MLP neurons of a small language model. Each row is named by its layer, matrix (up: input weights; down: output weights) and neuron, and shows model dimensions 112-175. Each number is 128 + 32 x the weight over its row's rms, rounded and kept within 0 to 255.
After each neuron's rows, "fires on" lists the tokens most often at its 100 highest values on Wikipedia text that the model never trained on.

L9.up1490 [126 103 106 159  37  92 159  64 130 174 120  75 128 150 101  85 102 120 140 124 102  59 126 137  71 200 148 133 156 113 151 131 135 184  86 163 128 206 125 138 101  89 150 164 184 160 145  92  73 143 134  98  95 153 148 167 106 106 105 135  96 167 144  95]
L9.down1490 [125 192 141 121 147  62  84 113 146 119 108 132 142 144 112 133 121 138 122  86 172 116 147 125 155 141 158 132  91 156 126  64 151 106 120 103 108  85 180 148 126 172 137 131 148 154 128 126 101 144  32 145 150  99 124 113 133 145 116 171  87 106 177 140]
fires on: ".", "p", "ps", "v", "op"

L9.up896 [161 162 178 154  84  81 154 174  84 119 114  95 124 131 129 121 153  78 191 144 165 144  75  93 124 176 185 148 137 171 129 169 125 123  45 168  85  96  60  67 100 138 116 132 154 110  86  90 141 125 121 166  81 122 150 180 103 129 120 134 130 121 155  77]
L9.down896 [ 91  75 127 146 143 113 151 115 138 123 109  70 180  89 116 108 106 127 121 117 106  48 116 102 187 104 121  64 118 120 152  73  96 129 101 131 143 167 180 104 166 131 148  97 142 107 142 149 156 106  67 101 136 135  96 172 122 123 156 169 142 161 104  93]
fires on: " to", " a", " of", " an", " as", " "

L11.up421 [ 95 107 129  88  67  85 169 109  69  98 112 121  98  91 113  82 153 119 113 145 166 139  65 160  89 136 155 166  89 130  99 157 123  95 186 128 130  74 131  56 131 128 144 135 171 155 111 117 133 179  99 121 125 165 106 109 109  74 144 175 110 103 171 103]
L11.down421 [ 43 102 188 122 155 126 170 153 130 158 122  97 120 135 121 172 157 108 156 164 180 138  90  97 138 170 134 176 123 167 215 156 145 108 103 122 149 141 116 144 133 150  92 133 192  93 106 157 139  81 129 113 180 119 110 106  84  71 112 165 151 108 139 138]
fires on: " Al", " S", " made", " make", " Sh", " Wil"

L9.up1601 [112  61 100 134  94 134 151 148 151  56 123 143 107 130 119 184 162 101 112  86 120  83 152 111 127  72 147 185 137  89  78 189 134 138  97  53 123 158 174 123 128 154  92 125 174 142 129 121  91 161 114 123 116  89 106 161 136 112 155  76 100  98 118 159]
L9.down1601 [114 178 133 107 135 136 101 104 136 143 128  99 141 134  82 121 153 144  67 146 152 152 126 160 171 136 143 164 189 130  81  71 170 179 147 114 149 169 115  54 166 211 132 130  98 139 106 118 144 151 123 133 137 155 113 118 101 135 134 150 114 101 182 102]
fires on: " in", " In", " into", " of", "in", "orn"

L9.up307 [154 102 141 111 156 133 133 139  68  77  84  93 151  82 109 146 116 117 191  94  89  85 114 151 129 133 150 140 152 123  63 144 144 137 146 132 128 166 160 110 141 128 176 124 117 180 102 125 133 104 137 132 139  84 103  84 178 127 106 159 178  64 117 117]
L9.down307 [154 106 141 206 128 140 140 171 127 148 137 131 149  97 151 100 107 158 166 127 117 135 121 112 125 169 145  73 126 154 148 108 116 111 122  93 147 161 106 141  95 136 105 135  98 126  85 141 182  92 119 134 101 124 106 173  65 153  94 149 107 108  61 233]
fires on: " to", "0", " for"

L9.up2006 [109 189 137 125  98  64  99 124 158 118 100 148 107 171 108  99 167 105 110 161 129 195 106 125  94 122 179 196 161 150 194 163 141 127 170 151 112  69  95 141 118 141 107 182 152 130 132  86 115  96 180 140 110 103 142 129 162 113 172  87 125  97  74 103]
L9.down2006 [136  67  88 122 143 156 148 151 100 173 124 150 185 111 116 141  91  97  70 128 106 105 142 148 175 170 117  95 175 149  39 178 114  97  80  90  76 156  93 122 135  95 160 120 111 100 101 149 136 171 167 112 131 149 145 130 130 138 110 113 145 143 134 150]
fires on: ",", " of", " in", "1", " "

L11.up541 [115 149 169  84  76 136 156  89 135 108 146 149 137 116 112  97  94  95 134 182 156 109 122  96 125 120  84 127 161 139 119 112 198  79 186 144  90 177 128  88 110 135 183 155 161 129 129 157 133 125 139 121 134 128 104 147 181  86 109 176 192  95 147 176]
L11.down541 [133 100  82 143 175 105  97 160 126 140 153 170 153 100 132 192  94 128 139 144 134 102 104 123 107 162  92 200 170 161  48 143 108 118 165 156 155  95 155 129 182 133 108 130 117 106  53  85 111 101  88 131  72 119  86 152 137 111 133  88 125 161 144 137]
fires on: " R", " B", " \"", ".", "–"

L11.up788 [100 145 111  91 137  75  67 105 113 169 123 121 124 112  73  71 169 130 131 102 164 179 136 127 119  73 114 149  86 150  85 118 101  65 118 160 123  83 189 176  87 131 120 123 125 136 191 133 193 179  97 126 133 132 144 125 105  59 142 105  89 140  90 192]
L11.down788 [ 88 114 148 162 144 103 159 166  84 169 143 132 115 127 175 165  93  99 143 164  98 134  92 128  96 130  97 109 119 118 168 106 158 130 116 150 132 107 134  98 175 101 164 111 150 167  95 172 163 213 151 140 108 108 151 124 146  91 109 158 134 183 160 109]
fires on: " ", " \"", "1", "2", " was"

L9.up726 [132 108 146 114 132  94 156  91 120 157 193  84 166 134 116 185  78 133 142 167 128  98 149 137 133  90 137 152 163 134 119 148 126 112  99 116 154 104 128 120 165 131 164 162  68 148 124 160 120 143 152 148  89 154 149 117 127 124 128  72 135 129 117 124]
L9.down726 [100 135 100 186  72  55  80  98 117 126 158 121 132 115  83 155 147 107 149 177 129 132 109 221 116 173  81 110 161 115 129 125 188 119 156  93 193 165 109 126 231 127 113  95 146  97 190  85 100 106 149 131 124 132 157 116 123 137  80 135 146 166 104 100]
fires on: ",", " (", " of", " such", " as", " \""

L9.up1393 [123 132 175 106 100 143  86 153 130 145  92 115 147  73 145 140 115 117 134 116 118 143 150 144 176  91 187 116 160 166 111 137 171 156 118 122 168 177 146 172 172  97 155 155  83  92 107 126 140 175 120 180 123  88 109  77 144  89 175 122 108  89 150 104]
L9.down1393 [140 170 141 173  74 113 107 121 163 133 152 125  95 172 125  80 173 151 155 152 135 146 110 127 125 141  98 118 102 245 168 162  90 223 123  91 126 155 110 141 156 141 188 140 127 126 137 120  74 145 142 152 145 138  51 137 105 115 198 185 118  74  97 158]
fires on: "0", "9"

L11.up1401 [115 113 144  91  56  15 140 145 146 227 130 148  73 105  80 125 123  81  80 138 150 136  83 145 131 148  63 179  77 124 115  99 117 111  97 101 188  94 106 171 120 116  94  71 178  89 115 106 133 120 119 124 114 147  75 141 135 113  74 118 180 162 151 188]
L11.down1401 [139 129  78 131 100 211 168 129 153 134  86 136  79 141 157 124 158 158 165 159 142  71 126 121 160 179 209 113 156 179  87 124  96 103 158 154 151 141  88  75  86  80 183  97 132 104 155 127 101 110 185 160 122 140 180 162 138 137 125  93 108  82 157 113]
fires on: " f", " in", " re", " t", " sp", " "

L11.up537 [166 145 146  72 209 123 193 107 164 135  93 126 146 118 150 130  81 116 110 117 136 118 122  94 149 111 161 100  56 135 109 162 171 139 115 119 105 102 137 157 100  61 184  66 138 185  72 156 176 128 152 131 145  99 182 126 127 101 131 143 177 147 172 118]
L11.down537 [ 88 153 152 164 135 117  91 124 179 133 101  98 131 152 136 151 210 148 150 166 169 156 164 149 189 148 143 132 127 171 164 177 119 152 131  67 167 142 133 133  87 152  73 141 152 133  95 171 149 149 123 131 107 141 144 158  68 203 106  45 125 121 128 120]
fires on: "9", "8", "6", "7", " Be"

L11.up1279 [175  97 100  41 133  81 135  87  79 129  97 112  90 113 111 121 120 175 126  96 100 165  70 150  91 151 143 166 108 127 101 133 185 127 117 102 190 149 167  54  74 135 153 143 147 137 135 139  67  99 160  76  90  97 160 154 116 133  89 135 156 132  91 135]
L11.down1279 [142 199 104 121 128 153 112 113 119 145 118 110 161 138 173 183 113 130 167 126 120  97 145 160 118 124 137 139 120 112 133 169 151  78 161 149 131 110  83 145  76  42 166  99 125  79 143 138  85 148  83  84 159  91 126 125 104 137 138 104 119 124 132 138]
fires on: " ", " (", " originally", " |", "."

L11.up1328 [173  90 108 137 121 124 121 111 112 108  70 237  97  74  78 139 134 135 125 142 160 149 120 131 128  98  94 128 152 155 153 100  68 111 120 133  96 166 105 163 116  91 156 124 117 133 155 150 132 130  96 143 116 158  98  39 109 113 107 102  97 103  75 108]
L11.down1328 [ 63 103 160 135 145 126 152 164  90 124  99 115 142  67 143 200 122  69 146 170 128 156 159  86 123 155 115 118  87 168 125 145 169 133 188 165 191 133 129 153 152 122 137 191 101 159 112 108 139 162 133 142 117 128 139 144 137 105 173 134 129 133 144 152]
fires on: " B", " b", " is", " was"

L9.up739 [121 138 144  89  69 114 141 105  89 168 118 163 152 137 109  90 124 195 163 146 124 106  98 121 115 129 160 121 128 132 195 115 171 127 125 108 190 128 167 100 178 144  53 124 177  90 138 124  96 171 163  93 143 124 135 110  96 174 160 147 177 148  97 131]
L9.down739 [131 118 133 114 179 117 155 135 122 124  79 141 106 145 131 171 100 175 110 169  83 135 113 181 126 122  84  90  52 143 169 145 146 143 158 122 224 186 143 123 102 113 125 116  98 160  53 156 134 186 112 161 200 123 148  80  86 150 143 101 138  82  70 138]
fires on: ",", " as", " download", " with", " ("

L11.up1599 [131  52  86  99 116  96  80 136 114 114 147 109 143 135 122 103 111 121 137 137 142 144 171 148 115 185  76 191 140 102 126 115 117 155 120 139 131 138 132 103 128 100  59 111 137  93 140 102 101 154 115 201 145 150  75 143 100  92 119  94 105 116 100 150]
L11.down1599 [128 162 145 140 116 145 171 144 143 107 168 152 185 110 106 238 117  95 162 119 146 100 184 158  55 155 131 152 156 142 103 110 127 144 140 130 142 136 115 134 117 122 140  91 114 108 140  99 162 113 112 142 146 161 128 113 171 154 122  92 139 104 172 132]
fires on: "–", ".", " V", " during", " in", " "

L9.up946 [203 157  98  95 181 145 119 170 126 111 104 106 123  93 106  73 103 135  72 126 114 141  62  74  90 122 150 171 142 165 124  81  68  95  81 142  85 176 142 134 113 140 145 136 126 106 151 114  84  95 135 109  67 127 125 116 173 113 138 152  94 117 143 146]
L9.down946 [141 159  95 155  98 181  93 150 116 141  90 101 126 177 126  80 115 131 133 164 136 159 107 138 147 169 149 169 129 151 127 116 161 181 158 143 121 121 155 101 157  93 134 184  52  81 113  87 105 159 160 127  92 107 122  91 137 151 134 123 134  88 134 134]
fires on: ",", ".\n\n", ".", " only", " |"

L11.up1251 [171  99  85 149  73 166 164 127 151 129 161 107 166  62 122 134 145 141 161 161 110 195 139  77 132 148  93  70 141 130 110 146 192 106  93 117  86 112 136 163  25 106 119  96  97 157 129 133 160 129 108 149 102 127 118  94 167 163  94  95 126 120  79 124]
L11.down1251 [174 103 103 192 145 120 123 122 139 102 163 125 148 142 132 150 154 178 111 143 179 161 166  67  67 186 165 146 109 120 159 150 129 141 168 105 139 115 140 140 110 132 153 118  73 105 148 140 128 151 136 167 141 194 109 157 125  81 109 176 171 162 116 156]
fires on: ",", " |", " of", " and", " to"

L11.up1565 [120 107  87  86 118 135 147 136 118 183 177 106 153 175 104 105  61  76 142 131 129 151 101 100 139  88 198 128  96 156 149 105 112  70  98 141 105 118 168 135 106 104 163 196 104 117 115 118 177 134 164  99  91 116 142 132 137 116  38 166 133 144 101 113]
L11.down1565 [124 109 149 142  94 115 106  82  48 159 133 117 100 145 163 125 200 123 113 147  84 100 134  96 107 149 145 137 128  89 126  73 116 208 153 109 166 148  60 164 115 153  50 149 141  93 162 130 157 106  71 134 155 115 145 191 174 158 106 146  85 162  93 107]
fires on: " was", ",", " Sam", " as", ")"

L9.up361 [114 149 168 118 127 114  95 135 145  88 118 125 121 152 134 124 142 158 193 158 186 145  76 153 109 169 103 157 140 155 130 135 120 112 146 107 142 106  94 122 132 126 101  97 151  98  67 147 137 121 115 122 159  96 111 166 161 201 117  62 139 147 182 136]
L9.down361 [102 127 137 158 129 160 147 134 136 105 131 165 128 151 106 148 121  69  75 119 110 129 145 136 135 149 127  77 108 133 135 130 120 153 202 115 134 133 133 122 115 195 147 150 105 174 159 115 116  95 137 116 139 158 136 188  87  90 192 137 122 122  87  77]
fires on: " a", " as", " "

L11.up851 [ 78 118 113 116  74  76 120 175  69  65 166 116 157 102 184 116 120 119 103 151 144 132 184 124 121  84 180 119 115 148 175 122 111 139 145 111 179 112  55  99 128 147 217  83 178 127  89 133 131 171 118 144 126  92  46 103  81 190 137 182 144 137 145 164]
L11.down851 [114 115 104 140 127 119  75  45  94 131 125  63  93  86 139 135 101 120 143 121 146 169 149 143 143 132  80 169  61 135  99  94 144 163 110 159 163  78  67  99 167  95 111 122 179 127 150 114 127 115 185 130 120  97  96  63 119 109  88 127  89 120 110 161]
fires on: " S"

L9.up2012 [166 140 130 160 146 153 158 147 102 145 126 132 114 117 119 114 123 127 186 108 122 100 134 157 132 116 105  73 171  93 159 209  95  90 151 142 116 141 185 134 130 108 100 159 199 133  77 131  99 115 167 161  92 111 151 100  85  98  67 143 112  76  47  97]
L9.down2012 [139 135 102 167  96 147 114 116  93 139 144 139 149 114 154  64 156 109  96 147 163 117 120 106 108 171 173 135 109 106 134 125 171 124 109 134 113 184 111 116 112 112 157  85 108 129 117  92 123 116  93 155 182 135 161 150 122  93 137 117 120  88 149 144]
fires on: "6", "8", "5", " Can", "7", "9"

L9.up1309 [128  99 128 126 145 163  85 141 117 130  92 116 136  86 121 169 121 167 175 154 113 128 163  45 143 133  97 162  80 129 175 179 195  94  56  71 154 131 167  67 155 139 141 109 131 106 130 155 123 132  74 116  93 172 100 156 112 131 120 105 132 112 128 160]
L9.down1309 [100 132 175 127 145  98 203 157 188  79 221 171 116 102 116  80 180 111 117 106  89 181 137 148  70 112 125  76 138 133 112 125 110 180 142 161 160  88 133 116  81 119 179 131 109 148 114  94  44 103 154 155 130 153  68 158 116  92 119 126 170 138 157 101]
fires on: " ", " of", " on", " to"

L9.up881 [118  73 115 137 133 107 129 103 129 101  78  74 189 103  69  54 184 137 113  87 171 118 131 107  98 128 172 159 112 134 106 103 113 143 153 130 164 174 110 139 166 160 137 161 118 144 125 128  92 140 112 189  95  78 151  61 161  97 101 134 113 132 108  85]
L9.down881 [122 134 106  97 113 163 172 158 137 110 157 108 167 143 146 115 132 135 137 129 113  95 125 127  69 136 144 121 122 153 154 134 148 116 193 115 101 166 105 153  62 140  64  68 168 109 123 113 107 129 167 126 107  75 172 173 181 124  61  88 156 112  78 210]
fires on: " to", "5", "I", "A", "s", " would"

L9.up311 [109 129 128  97  79  86 179  97  82 124 113 131 134 100  94  97  98 163 161 169 120 122  96 182 174 203 105 156  93 123 141  95 167 112 133 174 144 148 152 113  95 125 118 147 119 155 186 103  90  77 135  81 121 153  91 176  91  93 115 130 109 129 112 145]
L9.down311 [113 160 131 103 155 108 104 169 127 152 110 164 112 143 142  88 114 101 120 125 168  72 139 160 141 169 183 136 140 132 129 165 169 156  63 144 227 136 130 166 142 130 182 123 133 180 150 149 149 153 140 192 193 139  89 125 101 169 126  99 100  81 134  89]
fires on: " |", ",", "ing"

L11.up1798 [126 124 187 110 154 134 118 159  96 133 121  65 118  96  74 108  92 108 180 156 117  70 135  99 102 146 115  99 149 191  74 188 104  97 146 158 116 118 112 121 143 144 135  77 197  95 168  96 118 131 118 106 116 113  61 102 153 166 107 105 116  84 105  77]
L11.down1798 [142 134 168 140 150 151 149 227 181 115 132 184 150 183 129  97 141 141 135 127  75 115 106  67 151 172 187 124 172 121  86 103 123 186 114 128 126 164 126 185 121  78 161  92 131 143 116 119 172 161 132 159 116 168 146  84 127 131 174 114 170  82 118 147]
fires on: "1", "9", "8"

L11.up632 [116 128 100 156 183  93  99  79 109 112 135  81 180 122 143 153 143  68 171  38  99 152 141 145 139 111 106 120 115 142 161 140 108 172 140 132 145 137 172 140 129 120 102  94 108 100 169 154 151 158 102  73 113 108 115 131 164 115 129  62 114 163 165  85]
L11.down632 [104  84 114 132  98 169 160 134 147  91 124 109 142 164 104  93 217 147 130 129 146 113 112  62 156 134 120 162 154 192 167 105 119 105  78 154  85 117 119 107 195 109 108 123 117 118 176  64 190 147 110 152 148 125 103 100 123  84 175 118 115  77 120 191]
fires on: "3", "2", "s", " a"

L9.up1987 [140  86 102 181  85 149 101 146 172  93 150 172  96 117 123 128 149 101 167 137 143 105 166  98 134 177 135 150  81 151  96 149  87 103 129 154 159 111 184 156 131 155 152 157 185 125 100 142  92 161 135 111  99  80 116 134 145 119 154 119 127 123 125  95]
L9.down1987 [170  96 169  49 124 133 125 103 137 186 164 117 150 146 105 135 160 118 147 177 189 190 106 154  72 158 150  54  98  89 118 203  54 147 136  83 121 104  79 142  94 150 130 105 103 159 110 164 128 175 150  94 149 179 128 136 111 137 118 158 143 136 144 114]
fires on: "0", " of"

L11.up1407 [157 119 153 121  95 178 118 180  90 165 114 188 125 108 138  94 124 103 123 132 109 151  79 128 118 129 147 142 147 151 146 166 116 110  45 133 143 160  57 106 182  81 128 187 140 114  85  96 147  78 125 184  82 201  67 173 102 142 164  51 107 174 120 102]
L11.down1407 [155 137 163 168 159 170  92 198 130 118 121 172 140 119  82 159  97 127  88  74 117 116 139 165 103 120 139 151 184 138 127 133  68  95 105 125 118 141 148 122 128 181 121 137 109 132 156 107 140 172 125 105 193 143 141 137 134 132 148  79 100 158 145 171]
fires on: " (", "-", " ", " \""

L11.up543 [135  78 140 141 143 169 136 165 109 142 126 124 145 134 132 109 108  98  69 148 105 112 158 131 143 109 154 157  74 162 126 176  91  98 124  91 172 104 111  60 202 217 114 124 153  92 103 129 117 163 121 165 118 143  95 128  89 145 187  98 104 155 117 114]
L11.down543 [105 147 119 110 120 142 102 179  80 165  84 149  72 142 128 102 139 137 255 103 146  94 174  79 161 137 169 113 206 134 161 139 161 175 149 126 174 129  81 137 143 108 119 140 101  77 132 142 138 101  99 107  67 157 167  83 123  99  91  58 106 116  90 187]
fires on: " (", " V", "—", "un", " \""

L11.up752 [102 182 119 153  59  88 181 167  85 102 175 142 132 111 199 154 144 148 108  90  94 115 134  63 149 113  87 105  90 131 187  84 102  77 122 164 128 125 119 133 104  87  94 147 151 119  42 134 180 122 169  84 121 163 146 149 129 139  62 135 131 126  67 144]
L11.down752 [120 156 108 167 161 109 178  99 191  92 154 161 119 130 121 148 133  94 153  95 134 104 143 136  68 159  99 159  52 200 171  78  81  96 138 141 136 100 142 157 115 131  98 158 156 180 141 147 127 132 130  81 130 152 155 160 110 130 103 140 116 108 210 144]
fires on: " h", " H", "e", "ah", " Be", " be"

L11.up166 [134 144 115 135 107 173  81 141 126  98 163 241 144 116 137 132  73 151 120 151 150  77 153 123 163  89  87 156 114 192 126 157 147 105  93 131 164 145 109 107  93 190 133 136 144 102  99 146 136 125 108 140 135  74  43 178 151 159 191 144 114  84 127 100]
L11.down166 [116 163 126 159 116 141 131 177  98  96 143  83 106  94 169 157 163 119 109 139 113 119  65  80 154 186 123  86  97 167 201 162 152 112 137 153 147 162 117 143 129 135 102 120  88  92 140 122 137 131 131  38  91 139  62 158 171 138 109  76  90 109 129  85]
fires on: " ", " L", " R", " l", " S", " J"

L11.up854 [ 75 173  94 103 108 130 150 123 150 116 108 146 127 151  90 143 137 129 142 144 142 140 117 167 148 206 152 111 184 137 202  75 115 102  91 121 108 179 146 204 155 117 110 149  84  76 183  97 120 123 137 123 112 164  77  97 133 161 127  77 106  65 107 187]
L11.down854 [129 128 159 184 135 115 157 138 174 132 148 193 143 168 197 179 148 108 172  69 169 146 155 150  98  76 155 147 157 147 139 128 151 124 121 148 133 172 128  94 116 131 163 145 148 132 160 139 142 139 161 172 146  93 106 147  74 161 127 114 146 187 139 158]
fires on: " ", " (", "v", "-", "1", ","

L11.up1063 [116  96 154  46 113 150 134 102 118 122 128 182 108 128 120 134 130 133 148 155 120  69 124 198 161  88 197 146 107  79 103 120 138 106 101 137 102 183  98 135 109 104 164 145 117 154 119 166 110 140  50 108 151  91 170  90 102 189 103 158 115 153 123  98]
L11.down1063 [180 128 146  92 152 201 139 106 154 149  87 111 131 108 111 123 169  83 112 123 161  91 149 122 125 105  59 142 155 105  99 145 175 112 115 104 109  77 155 169 143 152  96 117 107  84 116 107 111 183  99 121 114 141 132 147 173 127 123  89 104 101 129 107]
fires on: " the", " second", "F"

L9.up1285 [122 136  61  66  66 125  77 166  90 101  59 150 106  72 121 177 134 121 153 168 178 135  69 143 121 169 143 142 102  97 107 161 121  89 108 162 165 148 179 121 114 158 147 112 155 173 132 148 187  76 132  98 144 105 147 147 117 140  91  74 107 110 140 177]
L9.down1285 [102 106 147 166 147 171 159 156 146 101  99  91  71 111 128 104 134 149 171  89  88  71 140  71 175 131 123 110 170 152 131 117  69 132  94  91 140  95 127 107 118 135  91 133 128 129 165 161 128 171 157 130 110 101 169 174 112 126  99 155 128  76 186 111]
fires on: ".", " |", " than", " "

L11.up405 [179 151 179 134  72 169 130  77 112 154 146 127 178  77 117 169 174 167 137 150 121  87 103 147 159  73 166 155  46  70 113 148  81 129 113 135 105 141 152 139 131 102 168 167 128 135  89 122 164 117 158 113 168 101 117 114 146 120  88 160  86 130 127 133]
L11.down405 [165 187 179 128 163 220 198 121 192 142 115 118 119 184 117 119 121 153 169 176 169 113  91 249 161  91 112  82 127  84 123 101  94 160 113  89 113 218 122 127 156 165 165 127 131 160 150 138  87 151 153  67 111 102 120  65 164 132 133 173 130  67 151 127]
fires on: " the", "'s", " their", " its", "'"

L9.up1033 [167 154 124 108  83 122 153 148 108 123 166 112 167  90 141 160 150 125 162 170 181 166 146 109  88 173  38 138  94 101  99 113 134 113  72 149 136 106 124  74 119 113 170  73 153 152 132 139 191 105 141 119 134 183 132 104  73 173 124 125 150 119 123 116]
L9.down1033 [125  65 165 174 142 153  69 162 126 150  89 129  86 115 131 108 165  58 121 111 110 178 127 106 132  90 150  95 152 118 113 120 175  95 195 130 137  97 164 147 153 161 168 141 173 117 157 102  86 136 124 109 159 129  74 144  94  89  63 140 163 109 114 126]
fires on: " to", " not", " of", "z", " the"

L11.up1536 [173 183 118 175  89 152 117 129  98 157 149 165  61 110 167 107 156 117 112 162 212 146  57 163 112 150 122 103 180 142 120 119  92 128 145 190 168 210 154 116 129 168 186  84 161 144 150 116 106 103 134 117 104 109 143 144 190 125 116 107  83 118 135 195]
L11.down1536 [ 91  92 112 144 128  93 137 131  68 124 137 130 148 148  41 145 180 159 118 122 129 113 131  75  97 167 149 213 187 152 116  50  80 148 165 123 163 100 147 142 169 103  87 166 188  65 137 141 129 141  79 180  79 145 151 143 120 186 150 140 173 119 155  88]
fires on: " the", "|", " |", ".", ".\""

L11.up34 [196 106 183 123 149 112 112  96 125 119 179 209 207 127  97 103 189 116 130 122  94 112 149  85 152 165 163 103 147 119  96 118  74  67  93 167 127 120 122 124 127 178 118  51 124 185  69 146  84 160 115 123 155 164  79 131 190 165 136  89 150 113 162 156]
L11.down34 [134 143 134 177 166 157 121 160 178 104 181 157 152 163 161 119 128 139  80 151 139 110 126 133  74 135 149 150 180 141 219  92 132 119 157 148 138 135 131 194 123 164 157 148 156 150  57 139 160 151  80  92 152 183 147 160 172 121 126 131  79 190 158 154]
fires on: " (", " E", " \""

L9.up314 [119 133 146  99 128 123 130  77 123 110 110 113 135 122 142 173 125  72 215 143 129 101 164 142 146 135 160 142  44 164  78 151  79 160 165 108 152 121 151 162  95 102 125  84 121 135 128 144 131 180  95 118 121 169 154  99 149 121 144 101 151 170 109 118]
L9.down314 [141 183 124 140 115 127 104 102 181 168 113 159 117 167 155 127 148 149 129  79 151 111 158  88 139 127 121 116 151 140 131  74 114 123  75 171 145 143 138 140 115 187 146 163 148 127 158 122 152 128 217 105 132 148 128 112 190 225 125 139 118 147 135  95]
fires on: "7", "9", "2", "3", "1"

L11.up1849 [ 60 156  71 121 127 118 153 183 126  71 120 146 101  79 192  89 175 170 116 178 130 165  93 100  99 115 110 125 125 105  94 189 142 147  83 172 100 126 204 182 113 154 141 141 142 125  85 139 161 137 136  98 149 173 104 159 152 108  44 128  66 173  99 167]
L11.down1849 [142 155 157 149 146 115 151 148 103 169 176 139 106  85 113 133 132 159 123 137 101  89 149  76 129 110 125  94 193  73 156  96 133  96 169  72 193  99 139 145 115  84  99 133 133 177  40 154 155 165  77 176 127 117 170 126 157 134 145 164 178 132  94  96]
fires on: " ", " Be", " b"

L9.up1247 [169 144 212 125 147 162  98 114 106 151 153 137 180 166 110 159 168  88  85  96  96 127 115 121 114 142 111  63 145 165  95 109 138 114 121 146 106 152  96 134  87 100 111 173  84 127  93 131 125 167 103 152 150 160 121 121 196 196 178 121 121 202  97 129]
L9.down1247 [131  54 136 154 163 124 163 100 112 122 109 103 168 143 157 164 108 109  89  97  74 110 149 152 150 138 173 161  88 114  96 141  99 119 140 151 182 136 195 190  52  73  88 183 111 140 160 135 110 133 148  82 130 150 133 143 140 138  78 164 180 158 123 177]
fires on: " E", " ", " had", "-", " \"", " e"

L9.up337 [169 103  78  83 125 108 192 157 145  92 151 102  61 110 138 117 125 150 202 170 128  79 160 156 149 120 136  99  85 148 127 130 119 150 176  90 145 141 160 132 104 125 167 134 129 178  86 122  99 131 120  97 167 155  79 168  80 104 198  69 165 116  99 192]
L9.down337 [169 118 196 139  97 104 147 102 200 129 138 117 133 184 112 181  77 118 106 163  89  88 111  96 146 177 152 151 184 169 151 167 165 120 124  74 158  70  78  97 147 163 105 121 108 122 105 122 122 152 159 141 163 128 123 124 120 170 108 133 114 141 132 104]
fires on: ".", " |", " "

L11.up1248 [125  73 166 197  96 128 116 103 119 143 135 194 161  91  66 135 116 136 223 139 150 156 111 125  98 169 115 120  97 211 176 161  89  91  87 109 132 100 124 176 137 112 129 152 105 123 170 124 142  73 118 105 149 111  99 101 103 171 121 214 108 163 121 168]
L11.down1248 [136 140 117 128 126  99 139 191 163 122 132 162 138 144 154 113 123 131  93 119 184  80 119 115 194 172 121 143  74 151 110 109 151 126 161  88 131 127 114 120  96 107 152 117 156 142  78 163 110 135  76  72 134 145 137 164 120  86 104 135 122  87 136 120]
fires on: " L", " was", " were", " is"

L9.up557 [109 132  64 116 154  92  74 113  82 119  65 162 173  74 131  75 144 145 158 203 127 126  90 110 138 130 157 167  79 133 112  70 106 134  93 112 169 119 107 131  85 113 125 153 150 113 118 130 122  99  80 123 149 112 198 137 156 104 101  99 106 127 191 127]
L9.down557 [109  83 111 142 124 130 188 152 137  83 124 152 115 183 107 102 214  96 155 137 131 149 132 126 153 127 165 114  86 145 146 129 101  98 100 117 144 164 133 164 135 159 158 133 155 187 128 103 154 139 128 165 150 129 125 146 138 136 175 167 136 116 167  82]
fires on: " |", " to", ";"